Weights of a small transformer language model: width 192.
MLP neurons of a small language model. Each row is named by its layer, matrix (gate and up: input weights) and neuron, and shows model dimensions 0-191. Each number is 500 + 40 x the weight over its row's rms, rounded and kept within 0 to 999. Numbers have three digits each. A neuron's up and down rows have the sign that makes its largest values positive.
A block is one neuron, or neurons of one layer that tend to fire together. After each block is what it responds to, as a language model described it from the Wikipedia text at the highest values.

L7.gate5:515603499452551469529538479521529419487492497521489504489467519481495515489497491468459473541470535592540537433494527494560513494538464500571433467506556444522479480479468535399512518553464489474494520471441489552522495427538575577510502513488466460440517523496441485453465504434476536525466484542494488547512513479538515566463461515526612594548488462530497551450491583530536503432495482476459486561457453516502429464525511469480519488554545461484503491533507452497445486434530513540488503426500509490581463464509533455535485443574520584565422524497472514570466441523474465514
L7.up5:503523480494522579550510418449491494473424534489535492475497568427493488505468526499472522577449524543516474518527525530472499500543552535457510509510582524499503481516488514462482515480464476475525534559504508491507506497540466494448483426519621530483524535433435482477527457484537497481489447507529457501504525500526606541545443497514540556459450482547480596496554420493541484438499463481528458527514439434493576402481441530503490447586560546489513455521521463505471524511502497383444506571497538484504473473455514507529532551490472504513484504474436540510451503552598419465
L7.gate96:509528485492501492513511399570537515414491521456444500555539490472416516477471488510504570488542458589552496483493516502551518552400446531513531510503550558487490453485491519521483548495513471484507534477573522507502430495461517524553509411429449462483511533458474564583526531490535569532487464500460515480491464501511571477505489475510558456569491449567476484448519480432501541465515595640545548510527588529493492542496451475461478512444511529479492515507551455483489514484483553515424490523595468487525564554489453479529475470503501575502455480503501455497504541485549470482
L7.up96:550483553546493438492498467470615431440479475480528471531433496544458494478480510504475562420497474499487453554532524546502491529503536546433491492459558508413488512450454528556492490533549508452509448526450475518577517464471539536486523516495454472515415465512467550547517548439452452552556489464539470472454506519467564450460525535469486520501507580508532533480505555545420531460474492528569495499622510517546492532516514433452433485500530537514410482472492578482414510534525474511468512548503502492596469426458490491489447495490477549519486518480447484481496454548527447512
L7.gate131:443501452552488497484543510511463514508463565468444425454496561508441462487463514516522565545576443496513496472533507452526456506533489514534518490520505499560438511489541493457495521510506495524578531602551470431534488482520529487455615509460556458515543493461532546569495503527452483499457490562487451503517505497517586503492416483503556499463532568541517518482497546561507620443474523495470444480535502442496503551531421427426485587495501540490557523494498494461477500480485502487531562475524518558539426445451531513542529559520506537455496463500397456546487555467513530478
L7.up131:524506462507484476419521481460479406466527549557483460474481501529483493448551484460476528502528503566485490508507465450560471545503582489565486522498485469461479577561542517554520503584517521501462547560489383565525461493469529459464480625529558541490497538500572495512454518507485496526524491378407480471602429519487477472475536546467531511538536472526533522472511567474440493468476493530433520547518462534537423570436512427495498543431493516555513522488542445499546501503536441511492467491455520490533502465463484539538535459441507508466529480545531476464496533522519515506
L7.gate136:459500474407530485534457434502562494520446497503537509491508516481421534526461417498450548499466506529548521481500475507549484434489488498522521458466502493499514462450527561488534576475464461491544500468481520509533509412503553434531567486510484595518499488472553527472464435435482498465528519584486514456477455509471534509489539537475594514525477522502472552500446512541479540485453504397495423485536529536428514426499405479464457523474518450555497523512401470461532546533476519460519432467546563499544516536530543461509503496481460495550454536512479582431542576461579511465
L7.up136:425537514459544544544504449515499508515523451487478534473450569522373501515443444500476604435478422485540538511426562484455503460489460533510537409486513477520460532450496498454521502515503478493462554474502552529554517495467516458485512494565521532403524496426568447564463497513458445495506459590526510518479516473453551559446465571492539493539468474496520460512520505460469451503464487534461496541575485549471481475466480465476459490458550436541525482547461468490480460492447446494472428480411525503493470429507505533527497477469583479492493455580526498451467508467565510536
L7.gate163:514555470437522462454518506475531465521436507433460484489431524518496500473529526472493534557506499568526508549454488529591439493498489447522546551567509546522463493493534546472514566508508477516539591500526454493474501519500406480461520455576510463499505547560526440527537455457454571531493414516538518434494440449496496406535510471533561567503540538550476548448480524533486477510480557556475499536610479540489472480538504548517566549507500467541447514453422461542492464483430483511469477573513449436545529519527471482504501484507480490510540564560499553421539546520458544515
L7.up163:457471562501557417535521482480428430500498515535473433429412550505525504448568532548482396506465472493507492466524503448498490554547537502577540571503510507440497506505528498540492553531564479532542577526538518487507443509554475479533458467556511491474512522468568539543527517493458495479474552495444500473596464496569531489527520482534530449553493517534498475474498516474453470487492515516501478501501528523517442510490515515501449578510498529547414567443384532521475438463482500458546550454501494464505550475522547430460476473457469599514523551448504439447417512485465474541
L7.gate188:576479510483516423521520493561513450484501559509518523538570444482460504450498498494491449492454519553527516469440474474557511552434442496556560543469565525471474486483523475401510512509503533496473553485542578504494474512471441550439441498564478525523494501461435555533504471458479501483486524484512564412443454406476492526442490578509540470504575509522474428455503508536459505506443487558501585503450432491445510467497467493432419589480475496550494476538545542484558435539491487422548473533526520522453523496519513465480506484539553499462438525548498474430431503512514454523
L7.up188:561495545485479493471527490505534538501512439530451520435497461496432420481566491466525630487545438540471470472429561507508513486532456587534500502487427490496448553496518510479475533516537493509541550530522511532487495494525483538456543524478529536508521449383469468473431620490502517485435500520548540358452504487522499438543462530499571450513501535505515477541534542455447536479442511492511575499530487490473527468412443542489482522483472551487502446507522472445548492487568475486536494490511546531461463425469426531477511446516512452550509517523487469483455524490557471540
L7.gate207:521515514415539517463443528533470474456516510510473528477480512518466547391468518525428530441530491546513474411506510482521493469499468547551528491486565513531516434434557488429485523554527478489484466521412529510600484480486525544550450569533532520492461575481530579461520505488466497520500468539525459555457524493448514552571496591514491472565532522537548541455545495503462504503434599522531529488475440489483503478439451530498469526495505453506491490509494422577531428520568516499489518467470501428530455480535552512460434570511460573430468500468497570520464557481488498521
L7.up207:459531560518497510459510527497488529464505487536511473487451456519484439438497541564460504443528456460504532519516504489545529406558428480541486471489499527523461464477509492476497544532533496477469473537341454467587575522500534500485455551483536462547469545551518458501540484551467460477480503488521509532470486531490519571517565560473466464552556530481534513397448564625550512410521546495564540443484485462530509487418474546567489529518503498540480426486541490571536478470506472559563540429513476476528434505496530516497501524499470496469508492479472547554449541509484455513
L7.gate262:495465506461457507446494535527496481576596451507499514522537507512491446498488457483422503494551492544462480460562481511542502493502442487524490486486529482505430396544532592537546516513500473515448508607450460465549509559521493543439500505462474485467519555526587456509573517503500520513507540533486506481504483481467507511476538480425551559546497485572503524464466552518431497492421417489514447543506513607539492465498394431488516515490489522529569479498486477533551495580564514597499513532527551509512410525498419529489438509510554454490490508569537510462492463517492512530
L7.up262:385493485504561493487499466563396543462521464470421600520440459479514512520428474590518520458621499524564486469488542519491503454488486455507504505452524556429478462548479502482532570539464498482504448491492470512535393424504501484528483467530462560473506538499512511515478477484438477528473488492499545451458440543511532522529527437456439547552574484494516547436452508468594521403542518563483512448453522529524511505434459490443497495470577527519455506473472482495532481511542490541469504477548475490535497505546454545490492456529529538493418471519472503532503515561522503525
Description: Article title starts, word fragments

L3.gate220:519506448531478492488549520466458512431469515532547539491489471470470516539509461445489436448498539483508470457535524559525489379523560510493539478500501526510523488520499443548504462445537506519489442469506541560540446549433482540566469536451500505566499450531447492501498555475487512598514482492518496428409511484495519535508523502494538536505484490540574400594560532501459516489488470496480442456512482462461519526529452506454480586478476587494468541537480563484479538521480504445504517505528487587431509511521502398530563531535556477411533452549519499489511379487560510507
L3.up220:453476515494494483517468490492503515461475473558565523480486475502531540505551552421519409449464413481511487422428506479487459526508557593509468525458454541540509544516523413476552435493508582504540494526452473527533484485532488385497574488452535489424516556513490547468486473555505515456483487448523539575528561472579526541489470540471538447437536445493541512503538575469468445460509545473528466447474491466523453476498455455502534513513473481487407505468480551489441525472525528448545566516528491519509449487544445541582471524517506519526508430480500533490445534551433548525
L3.gate227:502474514491484531499570523443553492437495523527456521533544506432516466562474528483553472464531482521551493498508485501489574513470496473485413457476523477593594480521531441480538569457553512527467525503436597498511447479461511531585481546462463472411467521576501494530455522469516458545500480472496505490500499533524498584511500552471506563530506443592455539464529447471459471475484490523522479544529443478492519520514428504357459505510555434520461576517450461534488444514599485475447525524463471481473467527537471447538489496464531469485504446537541470488486544563473532467
L3.up227:572458465509491531489481488521516505530506539536485520478464550578540457487546493594455520499510590432463566445569460500487515503481498500580498518527534534453494504466532505427492487496452424494471506436511497463518532552507426511571523570509487480572462505541490535513536473406436471486484516485585453536559492489492420498571561534528459548467508516481537457515557510571473518532494539453507479499431582439478538532497539493533575533504535500499500468484568565568503520502561440467478565503503505478438541568522577515521501437452478496433523477473479485516546510494491539579
Description: Mid-word subword fragments

L8.gate60:528435532496505478543519505562534437435467483532508521561455453504498504554471524468563469547507459563454442588527531469439461479454553565522493439459578596528472540522538500487501499538483463459476537472413579436522517513432428445529473586508515498557564519509452515487469470486473510427612463487496495471418489458524524510513508547432492495419526490505469515478558524446545502548510547490514490566494481492545506534536486485456501570505495482542479476503520500521455495455505508456443529568492524532522402481514499521543453514583505535519496473417443541493494471507478494464
L8.up60:482532514531456387482477433402444478500574474483536504547512526423484493550464443498532442477520465485525493555477483580469501517499444540568527506487439528545456521512443444509476457510487502461505503424461446540527491554486446512489506544489481550499455555532489489547527493489443460480468493401524482555552483551514503557489482521518592480517595546518553558503449522433547490484531551503433456503499473564501512463431472593460541467441459523506454439525450479484505471448487480493513514452467512477541549499501423541542486473493486534481421453509478553506487546567452532534
L8.gate141:520492432477509468469444479469513464563506501524539490533587455489506405534521466450523467526523526517587473469502445515502549449534473524444545502538535546482500443433562438428424511507447574553534548471498478422523480441474464450591523531543517454565551528509521435500508415468482463497545500419509517451491501475458509577514487504526543546569512501559505463515599460518498490497469493484516516526488559460499436525515524522509548600518506523496518540440498513544467512515506483481475472447466434431489504526434515504533494462507514564537476460461536591467553528496565496473
L8.up141:570511445523421407433467508484516477497503539596562458528502446526548519498472389481453558435440454485530498478436536530485513535465557484524537490461535497547510430430455547553484512505491440570510576494563548501506466548464553504605534438525536468485509490531499478502538455446497437478570429523486479472461457509464514498582567553465490477478449444462471507456521518458456476525526577479511505555512502516547503466547484523497481536488568510474514492487526531570486563436526560532546475460527486528458501476513529459451464454470460537521502516507512489423544508479511449522
L8.gate168:534490445525502522568501550497483520570479445515481506509573563415529499567480515453538488612536505529480530542571466507488556441467508525508482489534500491622418456502522507535471479457537474468496560454493511550572535505548449521523485500503453526567451505483484498514508491549473509559513568476465497441516499500534516578489541530515540513502530529522503563526524484519511518548537526496466536502571443370422506431537492487477442527445518578529511495473507503544503498431580415472483522435477546516542433463466550498570469551507505558517469497492493482471515494419476505464
L8.up168:444530551513536445475496477649470564517504554508516534486515475377484527516508558424485444564515503513551503601522494527471522509499488497507486435474499553483490402484578467567530486498467498467473406488540449470517510438484505561479470519562439550475482530491524469566512520469516534559561506526473487444385484533529485547505550500423503486515529531511521452531546561540492551448510479509434456536526406486553480550496469559482529530540471472542532460503502489540537493482487426483484525507479519528474466504470530485503491525468486524494487434475463508446519582446483472491
L8.gate296:578500451461523522516425505488540470479481573561539520518540512441506414586496494528544442459539478531497533535542466437543465529443510477531519435548523544547439512489535529447446508579477543497534518462531448522515484505505500445558499521587462406534536479511483465506447475482525499488551447503510550558470521492576470461502475554503538480507511494532466527513505517432541480482534478518493488595457480531462539542461448479588482551455484463476499485527580498530498438490424531506484429436489474481531501524407514461520488497489468454391498558487567480495509461412509538467
L8.up296:525501483541511499486461479485457442531568504511551542468462454472449466495456478527467484492584500508500532514540461573462535554449440545589518407476551564473497513486551443475506423544488479501525507464447507424473401512553441477543546474500456492530507535515458551519445425445522556444535471506471435557516491509538451512502446533550522508542512574528516519508508563445551550496513450494500499530452484518424464515586426515473545590543464480523554500501480503529523472491486520501509453531545418539547493509430454468469469504483527532519464514589507480570547560475478524521
Description: Clause-linking "and"

L7.gate93:512540521519528442448476556476521446517518432559469469535526471474503588535533489566475525482503504528531413510580506451514458558490539482479569487499487496535468555463492463458437421510558534520525472531519518512498433462504489536552478499560462536537486522449543579479455485504457467494532504470466459470512586492477534587450505477467511589477557513520581532540512470519464499538487543472407567515454442521537502464467445537422496499473467566499501559501466479521444480514462536501514453427477513467519453502560487553479471498529575581508459445410557526432505533487482519453
L7.up93:541498550548432496522476539549524512517511440497472493521486554552476520523456486541493523446535509492419559519513412555495568493541548572458524482527558524506493480588439588419500503497487449479481478520469498489500492454470555448506464491451490446529526497510455467505417536447496529513490471513435468482447545516482500505484540466475456452495529530495524531435473469501488548485500475417423474537542483544483484457465500521516547491481541540472533498504598473488570540553515487569556485552560490552485469456502453461501536517527482510451486520499437555503387429417434489614
L7.gate137:541485495445484454513499534494544531508433427523531428490545476446494492533510428469520524482571540513569497556527533579446525472502541541443521451589524522479510501527521533439576458523449507474498520566446471559547556497454487432468549565483540550560439540534480490577528499445486523549522535501493527444433554442535498511480495527460536568453540487515559506518520487437504445506540471460514536471504480464473550443532477516540493566482502415499485459573509511492491556552493543499518493429527468512483460531481450465500484577416438476443517424532501520500524518402538505488
L7.up137:577472529492535457496503572523491415511433441506508452500501490422457486505533480541575521495521510531558430458545477529554512515524507537473474508536480620451432512543543618466508448452432502487523446568500510545433572606492517491433559520500469469536554532529511479517512539559578481487550534420571514505532547468522471537534447533490506508426512548518482538464465482461519566503519504520486523455507491447449597486528488539476463547535482464490468529533473466523442520535482553514535538473540469482486507557513499456485539548484473493484564467568543515512520516492548504499
L7.gate148:480490529509522401507540547577501513465463502492440492543539513393470479497494525456585440603463532484563481522584489452445463473488482455458649450446503512474479500508555455485453453486499516461525492557512529551544539556516523501564500463526461554510479518588486587604496463518457518505516461477470518462476455494519525522507480498486470486526545496549533477488564476511469505507509454500500516428555484477549519497455523529461472593476474490501493547544516484540524526548532509519498512575506478484433533492403478458465500542529504555452463490479454538523503553449432530507
L7.up148:529450523500512502481519467499539526502488519516467426482482474457572505529543521492470530510489485445491480473488382504468558632487490478522463513509482538485514554493559482539538453462508523437555478552511478543465551523443529472494442521512504510470555442501551457539420540505486515463442408465416510507477477526467462546512484431487489596506497561467563534508443499542510481462515498395430492388542476520514472554550523522558523558475455563535499515524492459465537504506382516462510465452473538471509463537529536572474546551465509507442522492472490471484542472450464517483
L7.gate166:460454483504456551549480622452540513416544506517510509472552499476464512518536506498461492560559512442492485454552542498452538537528541512509511468516566505494454493480472563497542481514498395482472490518546525500518527558551528491574515469472420481548528484496495590506532475432388521472513486516523524474548427483517493503468564530409521508502481454528546477491543590529523559459534524461502457506528488560463546491419502594532594471486493454510516425504541519527491502485543499543497517419490511483517461463433537497518465558466446512521445499547442531552558516520445495465
L7.up166:513462515481447518497499472486494482480533460498544582551481490531458518508465522480494581511590561534468484443550548454492579484511497430529601481530541525470549507648492492462495474481517456479469482429501496512505515490543518408544546611512427517568457571476473460505510478533495526452512516531481416441501568438495438477486509498477545628512576510479488532462455490534574513482503550581479605491485484512488452480511487452499511504465450461484502510507510527444551518521511487455507569484485492569520451435544491487517488487489539508508491514498453517476515493558498506493
L7.gate170:470475536460405504479482535502504561542555477535489460506506504561434541536547521447468466511491474508427539577497446525534474533501497440506514515501542543466551511449430472520524465542600497450450501532511476493544503508487523463554537487532483452605521581509490439512494455462496472513552489452426491455492462467547514498476515532401538574607480522481580487541544520440482465518476557559453487553529508497506486478541479469554520577421527491428459476480480550498525502538578445462494525507518539581451512459482526436530495478531506438533472477501427472460459518527489458504
L7.up170:487477476497475584497482494405501450421494543575593454553542455511569474482533473541471502489473546441510452511445476493519461542515485488464446546535569458515440449516548555536534466483509477462511473491510480473528564507543464540486497516464530471550484514512563539504560518522468472486448543497558523534460513460555484489530568525514484390393560463528516540429471525536438516501539386509466486509491475506507513487528492443566481458506499551586510510500490499551468581464486516479507485512504500421492496525488478495476489553451470414416482539436513490495578548492446474455
L7.gate187:483488468513434413530498532444466449520563493547428581448543465484484568506442532518535476479554521522495498488526496553557574485551546539468473509502526541443384470449488524482528482529468451435534472453566438442491502413494510494566521452506426525396498559432523518526442601489475539556470539524548481586509439511476478513518517465535515557497529494549505522484505492532485484465463524493409485481547464503492450480458520482469499538437495548465528537507519484476472606543462534488495507520478508497524417517506563514513502543506484498495436467443459531514562479474470495530
L7.up187:560522491449459433496497530509477522484568505622537470533460520458484517518488546490483467519527478535562549445583482469514570521541466548496518538543553497480437481556527465455503441509541482513558497514478390524524544499547515469551475457486481537559563506547536510570445531535470533505525511530577445520439479458530522467469554486479464500513446530522521451469513486416546501590488479527520540505561473477545487460454460484485421558549438488508470542531552505510486421497444531452523491497540527466530451526447496462431475546510411450537487545451523538501527495476399494483
L7.gate202:543576513493504518499499472537516466440567489472459517555521453480451467504429509506526513485509492525595484498484529469452491493523520595481470507565541482460492409536517496503505465528506501500565432512484494515507513521555498492522508478441425530449442574522469525586508579519473476507500494521434506536455521477486487558486444550495440536511578476569462512487547483512543469499488537560483482502559493581557482487439481468405438577543511502473561530393447424576488492528531548498566478529524422559510495491467512541536388495491523473491505491521460556454478468465467531505
L7.up202:477510495518466448491496638520483485458476502441529508490485493514532474584501520530533425478568519442519504527456460521547475461513519535458507535509507472440476473519524453554492479515500416455542524499473475438492453511487475564601447476530430472436453514544484569513453464526447487514522488537529532499576559563452439512490517326474526477479480461482508547483515454511498484473531490533497494523460551499491522436519438515522491436519471553450483549518425507521496542476476525569489447515478515481469454497451530580499490548475419472568449480423490489471470524448538519476
L7.gate331:446508540481465490445512518504444481483506529513503501454539470424504536493475467571399511421506531461574442498515470512487479452475495455509507507476510595475450423491442499406479501528544441532468493465535476466448407533530463442532491524452481470493469406481478477511524413555475518540497501572491524504502511525575537519517486517547503567477565515483519471498483511523504447375562502518518539490573467480398536486447475470528431533522536392489441563545544517515452473472505466553484550479478483564483501489510527461456456481487512510528494557501458516489418489494470469501
L7.up331:585610534461475464504447530521445487541498475473497553500482439493557480505496448463447517566509553515523459567512536472530517459478541443563608490516427496475506468522486466454470425543495534468470502512557478531519587474532492452501456550514482539512509481519534512486513518497412414514541554534495386458548464471474479519503500512524501432454451523493570490501473480532532429558531543519536518475540516526473516546537448528486532511519541486427491485531506527539425458466464475554498506467448434502456483487514564526553448528493544503515492506551586511446481552531585559554
Description: List separator tokens

L3.gate107:486487509522417510511534518515501409416559438497474417550504467513417452536477528522527465461508457520503477534599510532531533531520438630478529499529473514481474487431522494503471529520522472464473504551379450557517484494512461527510487518515463560507482504575487474455515418476533500547469471546558493480396550478531489484547537518410563473475529469540473577537549456494461492498489496543500458484530427540525496456522459553453513549521516484549467473550496479468430512566518489577527525517516444517445520452469463499489549488542518538507536461554550524514535455515486557493
L3.up107:485476533462515503538467361525484544505550461478498431485476527508480465550533537544543507488491505503491476500527454491437499504478517481422522559480490460547510509496501507493439493465490490542425471462503494514448547484506583544528565560510493464538483405537470498466457584428504465459518524475492531523475526532568535524532471500459463445530461526490470492483474513537495484422497483477504506565487519544497405620518601533506509485505467592503507468495620465529462455456518464529453523564529502547520454510548536533568505472542483498550557555553443460523436496488526567458
L3.gate202:531517466501453482531545501522494407481578471452478507486515484502455391493497442522466415412470445546551493474529515506484528506446500563467494465527496503481452558519515508505485461497588486558507488495474491438522536493481578573487437621488432583560500471502477469417453514507485495519435524493524510455539538417446511527530534537433473551456533502555505499497497559522469466501500538473464420482572497494461504545507531441504444531560468489444521498530539434440413526584523521557497472490523486485459512502486451499499505569509533538544559556512531463497484531467539496498
L3.up202:486502427469484493502540519439516447548542601486557565497553482531460494423496536489440438495492426533533509505483550497511479533580515606514559461516466515568470529504519490543512456571475548589531429509486480521506504537508506482471443491524564544425537487490512486442424511554510548465461568471504486534532530483515484533498506615514494505477544443518569562480498506445529528479450510462527513471526422580475443444516478476474508524502489522453464519536490534465537461508527471505552447564548462533474445509501432449485545479520596517459502538535472509441524515539480436536
Description: Title line ends, mid-word pieces

L8.gate37:501492501525426476506503483491504489506450562462523475476508486490483508498532507506440509543523462491527479461523519527494452492526487504594548534519484505513486458460536495501479502571463504514478481520453488523486476503531454437528529598478532510488460508450481518538601507554579434513471426488397483517470518462450491563529462543412593430543527526565533546455526544388537534550456528536470486498507477549467455386509479523431506500532494510549470496521541477474422531523486488506436429493513485498517446447433464441537575512527541462547459550495468481431454519564575524472
L8.up37:477554481529410551521473541474507472510464541542441528540519478503492495507547526521500480494483508481516454369535518490497592579498491496565474515498446520514568452443449566503456540460486561535479435463464501505539541498539492497559487467521428498553516569488559469585482489499488455525456525570471523543467531543525455492470508511533524488575580504474523502488557578500550545508476440504495525522506446524496509525529467498493506500607522541527535591524512422464470501520484558573536515506515467554502513470449587547447487446567602516556463478482465520477537491544498467479
L8.gate208:475514506510462494488563491504493523492518486425516486519482490508523499462497505583492514567558449547518475512545487545496482518514493604554455393477509482450475426453469483497491506528494580547486447502479511506555481471499487452554489502509462380451500472504500518552446536473490485549510481469448548398516481486468480560548451507495503552488491497543528427488538578491463581478434424448487506494569488543509462472503534480438501657544519481543532547541494465585484509502515466458516492499567523479516482463559565510562520506549552443462523523472448454489436501530508538521
L8.up208:528516459488531439563544511509509511518458434581569485552524493448499443484554497457458464461477500569516523455442469569438401449547493527487469468550559503498439434556514523486478474452531547486454523493447564442571486538476499490415561469509517482541512476476435540536471385517522496497516493447567464489403506473524504430538529446493479416519479514501559498441561529502537491593534513521499451521443504492563506515540506538557495505605503489435512466471551425444482516516501522467517472493450469481569493522504493496546471526520515465504536514528483488529471495515468454458
L8.gate350:461454463473504501496526480504429523492468515510480524527546487493482476465524507440543489543533457435537473469579500541483475497520481547558442443479467423527502510509555517510423562480455499510513515480460541444578516471512587569416566521487498417486376490544456516508508566538507452417509467507433520458519491460464497529554492575474525633532594504557548486516573594523457576480496496484455548513584443541508511473494535482507503523498441494505443538484477481537495545482543535522443551491486514473516441483457491510498486500528502478533500496485509511482463469432488509438
L8.up350:374492528534440490452563501594447442479529419522387501536501533498534532498539515594454497479579512512490514520511507560502503464512442529517491476495550483518476491524565442469545494473489452428479515533549507501479453468547540500499465548519455584519495573477396501487575542469513481470487518519516500489530488465578522570511415385471504511581558504556486541480490518428563535559467527454525536533543496512515436505403497485503512472472494515510497527557470476576524505486494509523494539519497476490493552459491491509504538471547506566493454466503473525487485488490435550535
L8.gate377:450406468488497480459497468505549517419473555515467456510470472438566492563478480552446567447507483496494455510523456485539572532510485531457475405600528481433539510394463501533478550613540564438455546492503429466486554508505545525474612519534476512545413570582436510480488522520512549478512530598479561494458494502514465494518462466494482568505476485500457409517512478509476553463557501489507530521489502520533584462504472520544519513526530542475509463488484572526480515482538437507431501531512546484491497526473523480520429519492477481506505446478474501516506473472493468484
L8.up377:467516434514483491547482486476492473439421543479465516517486418473469477596489472559574484464406513555460448483534511501481527491456434503508453473560507574496462465495519469488592505553510504499457455460471456454476450497498531506467547528503408452454495567492487525591531577506460523507498420577428574471521537532525472559540472461488519563498471483471470445441512472527472493515488468552504452512421462557434480493446493453536486532546444453460514480509503525544576473540532441485512542489516492504438531470480472506453477460544517482499543517522479523449547461446447424460
Description: Infobox field-name fragments